{"n_kv_head": 8, "init_std_qkv": 0.0191, "lr_mult_qkv": 0.5, "grad_clip": 1.0, "decay_fraction": 1.0, "seq_len": 512}
MLP neurons of a small language model. Each row is named by its layer, matrix (gate and up: input weights) and neuron, and shows model dimensions 341-511. Each number is 500 + 25 x the weight over its row's rms, rounded and kept within 0 to 999. Numbers have three digits each. A neuron's up and down rows have the sign that makes its largest values positive.
A block is one neuron, or neurons of one layer that tend to fire together. After each block is what it responds to, as a language model described it from the Wikipedia text at the highest values.

L2.gate79:478513511467462482500523460518547496501479491490477487458505510527488507506504482562459507506497493492550477519480460525533544465546523550498476512494445458489512455488521486448502493497529464518473491494522520518527483502518539455497468515484498534508519528549463495478533499494506521452509520456514496514542471511480506508522499508506495463486466517455511499518505502516459492470498499506522516504445484482482493489535518496494484527492488460455484477462484507493462504488510515536551507514586520528478526525502
L2.up79:531526522484509537470521500487532512514523467530490482527529476459512489469520485504492505535484512463477505466473520494548503495456519518510519473504514451469499507527458488454490527502501469539514458429492508476511511501491523499514472484510464544519510519463477483490474470480535504548522475511477529523534527509507493472427479504495522477563499439447519495518469517475494472540486492461496479478547506510549503527524487505534483486506548524475466499539529506475446552502531556489481524499507509480523465491504
L2.gate87:507516544487478546519511498489512482484506502493484543478546490530528499521489506476564506499498467547473500499479504480476526512475530519536464452500487510504495470484505449484498495515519494544525482496500484482504473474495488497520497497508456564521504519503519452525504499517515496486500487459524510533503462481514471510478514506527491512503413494518557471477534534511505484499467522491488499495513476500537488488532520498526493479539510525440477500458508542521528484548530498486501501459483495474464480515505
L2.up87:533498509507510518523510565499497495499485502483490507486493472544490495521483528483540532521464475507478495490482498476462508504469510506525469499461517499508487535460530471467469474487544517532538515456489487454513439468479470520482508517484508491528508556534516513532513530544480465491515503470488482515531448509522436543482509462510492480463466503475500466492527505521489493543489485485458457485502456497523521502495495482498481515535482510491481519438512472505547500495485489493487469450495470505502526455535
L2.gate310:520525532500505509521516446492484450507516494458478547498505506474527498476503472521516491501472539523526483519490443470475535489494517561496494485458471503484458517467491513467483476503538493511492485460492463493540512482549532459498500500486499486525491509537436492531507488496467510492520485453462487509507499518496487506494474485461490489460473495463548530534505510514507466496511524477495520483506528473515492508458510489488467515476533477460487445473524469442513484467532530539527539549541532517509519489529
L2.up310:531463520491470519471497473484496531505549522550493503504528522552478482508534474500483536535522548482498528501497469561516488505505538553503548471498499509457483504551490526444507499514516532543527475496520495536447490511502516515526503479523472536507524495484530522444514429506545480514502464481547470482508472501484514494496502509520505520481501495481483497519497503507500498518468542493506506477511454495480518513503519546485527486462490512553494482516479541521468563498527492504489543547488481479488523493450
L2.gate885:492517497512484534509537510499512497492489540450497509531514551493442477486472465498527487494455550491524496505527483507499503520527493492484495492522508514454516525527490468485514480546506494492476454516531511498511480502515537496505531493518473494502493477493520503509502484462502540475507492483532473494524480487486526492523558495539538514507537500543487481526493491447488470475508559482519546454485480485472472537520501528496518488485535468521459470451501507532507526526482525463514516497506487545431528491492
L2.up885:524522483496512548488529491474524493483492546468492499529545493484514477509531469492541507516516571509528499529506458505491475491481498455502510544483480495512483531533518479439455497534476517474486482487490475486489498494505519489505460480518474460492474470506495560489497480473494534501519488517515537567485536487500498468521509493472476508487541529479480507485548504436486492484511528540458491497487489473530477519499481571493521498484510498518513476463488513514495447500520504497507479492485540551485510491493
L2.gate936:460488518471492544521502486476494492501524496511482490480471498486515552547488468475483530498484478496530457489457440499521487495521464499499520486483494446457502464468494469462518473473500484535499453505486493532507497490521532494501510519473496521533504512515513508506486473522516518482503480463466502500495513498509540488541477516477476501472512476450504507504474505464519499487464494522531504542520514497490476484496529533464467472521496515486489532461433529505515535490505503458506504508510535491493487498499
L2.up936:484492576484444532492494482487477498546480484496532513524500514540495483568538532480469539478465488526498529494515444549475490451509500544513502512480497472513488506465493534494494476485473486526506481529527556505545538506517526471513510474522533519502479511523512489518475468510501481487538491493472518529467480464471545496546475521472500496497500478521524531503482528511490490494509473563517499457481518540453540489467558544472512533498485550459513496486451474517472553495523525489499471507487472447494514483529
L2.gate1005:507480468549489512513485476476489520552504504514508542494490490489500508472532516513533521516514462517506520507526550509535532516474444512514479541495526501483498538527533489501538466503487520536453538531480495507494498487496510486503519495545530496491549441482483499476490542514522584508545520487493512507503477514478498480552502471453480493522467473510479452494484513487549460499483472484473462502503470521507482491494498491544464462520508544508478512493516479410471465468509496511504480536480466504487494524499
L2.up1005:500495508447500498462494524515486510511509519491443480506548475522504485477545506513500512532534498481515495499491529501508490527497517533490527521513526501523492463465521516495476498459478490533452512498489465502471534476506502574513512514494508440520517491532508528518536528524515561458500492482475468519492476485517472442493530513503521511489506493471481491539497465530505447510535490468523468451492500478502505510496496475471505477510523524512494529502521495486501521487473506550507460482524483561522495497513
L2.gate1046:497525550496498507453543469510581521457474494508475474493467514478472487516466510508526517497465509467504510516554509493494525499504503469477487514492444527464509443475501494476497541529514485530542493506492486503499491475492498468479493507500520504491500521474485522475519491503504473511479483515519454477529511548486518485546483496514496497498530506491501520538509486456509500512497504499526516483533531506490505500503525490484514508501481523473531502498536505495528488459464523469484531497547502507509495484542
L2.up1046:478487505480465462500505481513548493467499581506487521523480513501473555490533504428492556480501502491530507511474500521511527513486498516515504512492517492513498473536540491494517511489510480545518501505530496494504554543546535504427512506512490477511497466538495484506531472553526489508525485499497482488514453517479490513509486519471507519459534527489496543496495536525521505558472498445516520475495555501524500501530495469474530515470521520510525494504480507493492484526455500519510474544473501503524506473508
L2.gate1124:464504488513510513497458488493506461511473527492463516498447492526510478447517474540494466455468479449500503539535459492497487436481516530510498544502475505478500472485488476432538484519496479510516536480480497525516492512531497549526471484480540481503491551497526506487476521467539493517518481485485478495502485481553435498489479517488488485526509496472497504469553472495498485518526524559537506519497496500486509514486523512516525503490535478530496491503490505521502492518491518510521514484554504480561548502490
L2.up1124:492495457492508508540522513495477455458499452526479504523540469524457472522530513547507498493486491517510528493463489485481527477441504528443503536465509493462487501489529465465464519490544479502528578521505488514443518518492482519458513518496480489486474491528513525545522504527487510507525484480496489474472506492479490470507493434500501503535466506497487494518519519501506527493536513547518497512510541513484509484453475527499521527517497500453479488494497430484484503501514501527523529572463485493514548501507
Responds to: Pipe separators right after a small number cell in sports stats tables (wins|losses, goals|assists), e.g. "4 | 0 |"; plus scattered unrelated word pieces.

L4.gate451:499571495522546531484451512465519521479456512494494503486500452483445555509499477511517504476557497525504532503532527525478506506506496457503477508507474479518464492502517522529489571495488497512481502467511504511483459517461493479520495531458506437529547505527526508522494520508523548516514488479504506516536463516519495507497509482448501478466488512485555527487509497502506458514506487493477540510482528510507491532519523544537457478518528473479525511517491489508446469511490495550559543522504531507500492488498
L4.up451:515468480577493495485504456486478520484491526494496509484526509515491513473492490510490529513509525540516497493499495514451506469507469456501517552460479533453496495482524492524502495462475496509485482499502494505446515501539495488541495493470458521556506491527499491505480556508504491476521459516510507511519450470478484503487497504526519516538490494500519468495504498528534542492493535467514512477418511455536473497570505519524484496502485469453497521484482517513507528514530472509464473468516495538523528520529
Responds to: Fires on of/in/to after words like part, member, placed, end (part of, member of, placed in), and on pipe separators after numbers in sports standings tables.

L11.gate50:488500483532473452503533477533504519438503457534522529514469548537509516514518477466509482527477511501466498493480513537490477508449518533472484532513521480544474512457514483507493468473507462509495497497452484559479491527500547444470551547491510504512513488520511488532496438474533494513481484484514501505536452482485451514478525480486522527476493511500523526489481539485479475502463538492508451463519477480472532489513477519500509512520504549495499544476497527547489537535451521455453491489519477496464477508496
L11.up50:489530501541451529510481492499522488496513467481500505475463486504510544504496498510453493470484524506458521517533483478555494522497477481525530504490465486458509513461539529492496479499524512460469519468433547487507541506517513501498488535515490486470524522493516504501504474468515516546504540474520516527510497507492498529498506480449469500489520540501483474483477507505484511505482480483507476482495519522487516496505515499503537482474472487528519540524502471483519515502530476492443471505507499474475484525483
L11.gate345:505459533535516452514496508539517489501492510514521530495488494481467487510501520479498545529500470492508514550521527506499473480469478511438532514528538463479472456499527498528483505482491494512506518505527520492452498515471500507519520459511521469466491505502465508474500533500505485505529493511489496528506485443520512467496462523500520516492483471503488525538512463524482498446490464551506552441485527509509508485522481506519469480561510525475491554455502468533478510542462463499469491503533507521513517485516
L11.up345:524451537462452492529457438476505504469516508499507513483494493494463482498500485495509465520514531529489451503558564458543473501514514473492472498484477482475502530522516504477474485529480490483492474493568515500495480514510468475497521515511476472552535517530516506473479490472481443495480486496494521503506477541523510495448476505491501517509489508537542498465501485485528450465505492551528517462523541466506513489495487450527518511510460510517517518495555517504463527515446498512467473510508483504441475497544
L11.gate681:468469460459467512484468546472496501489460519516493513542523483505507491498481498504552528530506513492479497544472503539522478513505492475453487505472487487513488515464500480478531523481497496482497507522454465508468480499496539484531486484526533487511514466472509485511530464451544488484466501536511511528488506522508493485493446498513493521474474458520488517454515467491465494518480528499490514445520460507494468521510503492542537540507481516525497491512520478519507519491504566513488530506503475490486560483531
L11.up681:463459494524456494491473501473511450503451477493490519492510468521490497472469511515535489515486471501516504488487490518522519489521480498502486502548454464493497547497495501480474552475505515518500533535479468533468442546514516476501484485501539522524491534471494502527460494490464469499507476464554502546507476540545512476477476455477502524529488510517502517452505476516479528487511463519473490496503459462526452504483501525472525537509518497516484526508524499483471543479487509437503476501484483486478516509511
L11.gate1065:548512545518506488501534495507466501491508524466510487516508470533489498481494483458524526479500524458509471507511545460498498484489495477462458514483506492467491527516500450451489522470466480501533501500490482481498472507482509515539538450471502450506517473533491468455513482523472545492492519506468463511540501496511516487468449505465472519503467485529490561496489497466478463470509538507496490475476470531510461452510514443508511491506496476547497482495461506535473463468471522488490517482509479491449526522529
L11.up1065:491461504522496484501464496481511483505490498480500512436486524525524464516469518478505485523507490502540506511512502502474506473476495471500490507470501503508456488575520476481491502537495494472544515530498491460489494528470443487513511509483511462505530521517460506529484496491522511536490489490478544511509457499518495492430498520480524519468480497523499577495408494530492483500505477459490542498449469499537497458541499463517479501521501478480494495503513519509457497527498488489492530575506476513488474544524
L11.gate1249:504541499542517504513484507499552456529501483516463535484478437493507489475514456489494532469473479519497512451513469517517452484460494557424488484561500527495466512492485497504454477522500524530512504453516492515457505501500497483496513499519481501492548494517518503528462500500527475580491528493498499534536506539449514489505491489533505502511493550523450544521453480494490467471489510515464501545511479492456490479536476507495484543520520506461517487503516511505503543529506520525490479514504491500483504470517
L11.up1249:487480485523518499495526526504536457511482500549491503499473495520448501505524503491530513515462464482488507523503541475492507476497513522500500503512513492496553500500509523504519557469546505514484487518515507506467490502488505470504573509508480551537502514448537514492515485490499553550522512510475476503496519471475512492514515470484450514525476509533503540505510490430468521496453504505454493501504480527483511514477487516541528476473510505508465506466458535520500489511522538478481497510529489509476503504469
L11.gate1303:475503464461489508506524529504505484498499451491476519514486497473494482538484502439481524519549479481479497490466535504526496464481517519522477542510502467467465467475490492539529511460470514521464532508489508486519531498513482474504523491462526494496554458488464519473454515518484508499498481458450458507468476477453536512489506450464474469487492476507506521448516494493495506492522489480515505459444492507516470482494472497504441492476483473534499479494473491506490489512525497486515471516512532512458529544480
L11.up1303:526515531491508468482539482501472502460473500499499457506517493467527550521505505467492468499573493504489528463470493435486533451518466565513484459476497499506515461484464484499474487468517469455514510501520503483490478489501499476456502486463502502532495479495504542511495506481529469484476484509474504491524464460497507513525515512466520546512498495480480515499529503584505497513509508504478493514472504496442519524521512475490444505469487476518474510471490491487483512476487474507506495527512432482508503522518
L11.gate1396:486514500497511514524486540483455473503484516509519509492512506456473456509480525499467486512498506493514522449507531515493484527501471500483506515509500480511523535489514537482502490539451467485502476504524484463494431491486471542520523520500516504522494470525507497536483486490550481500506464562498502550530524495521503469516480489433507506513493516530504526498529533495507484486514522517477465523483491521477502462460476460506531495507519530503446536492470474543463516470514500511545456461454467490496493510502
L11.up1396:482487524484490517491467521500496417512527508511464487510509507500519484535463507473505513501475458510522507517531486492550500510497472472500504499522477479476504493478537488484492473502471490493503516520492486469479516513468525472535497460533495506515491520505503487552477523509545471435468501540476477481500436481504443508519490525491486511499553507472517533511524524530515462511496456477505528466504519484511497455510503533501503525551544564469489510511451507486476468482455459492520514514524485497516450510533
L11.gate1719:454494492503523500562475493464551462523499531467486556505503504517478460532502535489507512515455502488507536510509555520539496512544480488538483538465511537460490567529511510513488483481516511509513474485494467499528508494505494526526498486504526478492512473511516528519521507495522533541510508516471470519492461492472468538516499468513527524472514497485496523511487467511476509519495521468506558506491503504506484503501510487479459538518500495472493451448487502486506475475509502498492477502479507514437464469502
L11.up1719:477510474525496484535456470510519478490536502453548487510502500476507485463477519488510468514484537514501455500492521528529504491464506497502501467443541448459527513523450517531524467476441522461519524504505499472492500502467464457499483495525490508515510500504523494514514489524557465545478459463497473465482487526479499513497551493524506497505509501456493519520508504497460504512543500522470474533521461447547513497469516502520532541513508486542455508517512479496483437510483489513501504497457496520507569497478
Responds to: Tokens right before a statement's main content: numbers after infobox colons, "such" before "as", and subject-ending commas like "injuries," or "miles,".

L11.gate87:518519497513456416513509518526506483498449509508489508464499469556466498494460531509499483543488519490559486486480469485489459511475501512499567454522525485498491492501483450474486479465554512470501530474521490494511489484534516531520474480514478471490477512442499480487508453512450484514502551535554524536521530503452507472467534552474503489528514524519524529511527542475495512511524484463500495503544525514478513506506508477498549481537509481505532467503477495529461497491511492521495496534477525521480517543512
L11.up87:506489517541494537488476504494502492467511513478481487522501494537466487454470537523511508491495462466511515476510539520516496531547526492519473520549500497527506539501491514504484515572493461512529460463514475502464490487466510486551536465485512493523495491489519539503484492491482480491534451534515463481498520504469488496513526512482522514495459457485484487522504512532496492524486485525442520519469489506479540487532514545526468517527555552531516504479492491521482492492485498524497536486521477475476505479471
L11.gate427:476524488485468456514476468468481514482489527445501511467518512519534490518511499499502502569510478532484464467489452533493466509482544462530492505458516505480529496468463550528493505522476473513493467502512523554505484503522494492491456476469489466506494524457479455521550513497482485502491489495481504498484472549485468504517491512534503517488486490491515509525471538518468530504533497515525478507484507450484484471488496472502482506511521471528518496490477485551523483494518472507529457518500502502519526509515
L11.up427:482515514478508530493425492467498515527520538488510546524490514500519532534546456475505523494492483506491505471506483492430520496510498527523480514477547468445509482500518523461516534494474485507454507521498483499435488499485485520519502480500542471496472507513478514451489522549533470472468477487502505561478473539507513504496476532526498498544511495518476453505500493510541524525524454491510484535473532451479498545505495510525506502475536551451472502545544484531512492466497505466494471478490497552513498500523
L11.gate824:479457512469544494509496509476492481482530526470454477518518473482482517521534482497460484485485441499478452514501472470485520478501495538494476481501510515489494494502510471474543502500434517511500495481537499549481540522533520534497508474501484469513515517491503497502504489508533521501478508482517472471518522526521483483495539513493477502512474467490499524511520476501490489542488514496540504502451536467518499461518466522509501502487485445478532508454524460517460489527505519471486488516547515460548476505466
L11.up824:453486516528535490490448515536511544508535445509447487530545495482447464450550500512506479532506504503496534490521483499445481510500505598472520511472509534517523498518481478491495529505499515486472506461511551521482529490555516513508492465529561488551494520513523504500499531505511523512471517521514478517516488500514462453530523521485499523518473501485482524528537548520492523466501477512535500507485495510481518496511532478494460518525526507495497545489533497475502503493519480519515463501470529444543467474539
L11.gate954:511463449495494491462508528529475473485469452495480497507505516507534478494484487498450517544518474492528500541433463475510530487462508506502461482503521516514501475515491482469536510509504538474501492480535505481523512514506481540519542496519515462499487501565516491501499541507454513506518487507511499502473466535501471511510499518482500501484463492512487496473525471521523512509481486495492459457524478519484556517456529530504494557534505493508481501503469498497554524468522510525497540525499497520482515501500
L11.up954:522471503511525518503514558463522505497459499511488548534507550486485512534463508535514505563503476471525516519505519492484506468515473508545498543461507478471511495507441461526485542470521513454508484514500493481506494495515476513544494560447485532557491496482508523515501495531533469496498501472500518483536517505496531475498486476481485502460461475512471488473493506500520528531493464495478465493457509496495518535522528484518510482540498499477525484500483479529539521481508497489520497487505499526525479487523
L11.gate1248:505505525490462461570472495473523523468528526511509481523500519454493513479516491517497543519442519483510522481558530506498478503462488527518490481526525521501513492531458543562490497503494491469494539492470512505504510501534503516465508511500477485468514522486505553445470468500495500518517501484478524568498464524535549489541507511466494541500523505504533455525471515527511517460509483475516474475478532510533505522473514508532514498463429530490513553476480532475511482514503469479518506519505480454492511509506
L11.up1248:527455486478521515478506541492492472526468480500520466500504520529508475500486511488463490538498489459444491471515465502479518478486522480542470470498522484446477490448511523483510555551538501469493511520475514487490498471497513511499488466519481473527475497496492516489500509528500498502458488500526479513453488564470475513459511482482459508489532458541507498490520511510478489509532483473542546469533526517439488452524499457502504514485473490502477553492540474461517494507528467483511503476496476502524484532493
L11.gate1335:525519513514541521504494511471504508488496473526512493501484506494520478515468477508502461493499505500507464562487491520477510512491539512510543505551542510547492535476501511521480472529521480507495523481475465489502510508483475425552469513523446472468493551494467499474499529529553477489524530516529507463509503482464507515512472511510540509510464484499517531493541526496528492501479494458494550503532530544509520504525531494496551508513527507508509504472462493550483528503489492506525507476541539567509528481534
L11.up1335:460461502495464486485498503470452508518466481483438519499501488507482501487507548493486454480476509494531516493518501483522504468487480469472553460506487522501434498530506504513517483493512497502499475510517511467514481496483518480502471455475472505533493531471483518517489482520539461494558483476506514461547485507529530512457502513478433503507510506522514487472512521516505527490485502476498560475487478520493468447483477478511486492528478507479511477508480509508480530508489495515443491499526489523467469507503
L11.gate1372:460532495477459530523477527511485522510486486489503488539468554512487479475511488492470497490495500511564514520479485529479495528539509530491474501511514496464450460484519454500503459474485443477525527508473539517448525512526538521520530480487491536486503494504520503479481520510507482496470501515508579470530504499534467482523485496517491449492438526511492495476529508562489503533516489508482471477486479502480488547512473520509536491542444474572547514501468514522505514522484493512523496532545508517488520506503
L11.up1372:477512533449471494487509481535503537476492468519507484489497515474505440507473482543500492507485488492538515485517537546493535453496466502498516522538484475515462498541445476501492539516541457501499498510487482479483509482470516462525494525521486515513519503490478475540471474494509488507502472463477455542516492550493516475490441480479493429530482523465479492487500511501512529539533497455478486469491480509464504502517504524476492467518485478522518527508477531529493465462513516498503469488571468539476483525512
L11.gate1863:488501512512525480530513469500530529489527527518467457546495524529503519485493539435492508529528550505525490534498481474517486479519448519499490547473477496512458455550520529465508521509497467515506516518482532515489510464530455510509452509464548496511519531505521465514447487520495492500488496510521516498531464495505479504473489500459466519537499471521471491481488519497510496476546456502508481511485519518472521518494548509469500548479458504480531521473516500509532524491499481504521516524484514543498526523547
L11.up1863:523492520466486539478494506486495440512475499494529518498480500482530511506502535502486495514502530480544451483469505486497488516458476492513478493503527505487474456493494433487497538520495488548465509449481512472468515514507483506503480484484452578472437497525523527516480505509482485475489506476514475526531485461474483501486529492495487504498504526506524473509527445479480500523522470495484506488499521520491497477485541474559519522526515512472523528511504467529511525507517508500535512519523491468530415501540
Responds to: Table cell separators (|, /, or commas in score lists) that close a name or number and precede a numeric value, mostly in election-result and sports-statistics tables.

L4.gate1626:529488479505484511457481527520510488494523536519522446524512473487510526515445482521516493495483471487500505535501494500482508531442487484502545469519497479519489519500485484513531533463524506470469523519493478490486470485453535490474518487492479486453511510540496521486518491482525531454483509521483517520528482530477502477497456491461523469517484504519486504469477518493499498505464504501523441479506559455458455477476480491535508526465504499484534492505522502476495526477503540482503491537467529536493536514472
L4.up1626:546491496528512520467467483478524457515508494517499477506527443508474457503497474469510490460516504508529482510536566499502496504493535464494536493480492507521481504496520493574475485467482504522464500514431470520508486454466503497523487491488476480480534498471474506487486509461516489513468493505512476497522489499469462454491480480465440481507481457463497513477496452498537499503480518515527467476490507534477480478470516529522556518521440542535480519513475516495548506516525464503542507509520527517507477457508
Responds to: The final noun of a noun phrase with a comma fused on, closing a clause mid-sentence, like public, arts, cancer; also table-cell pipes after numbers.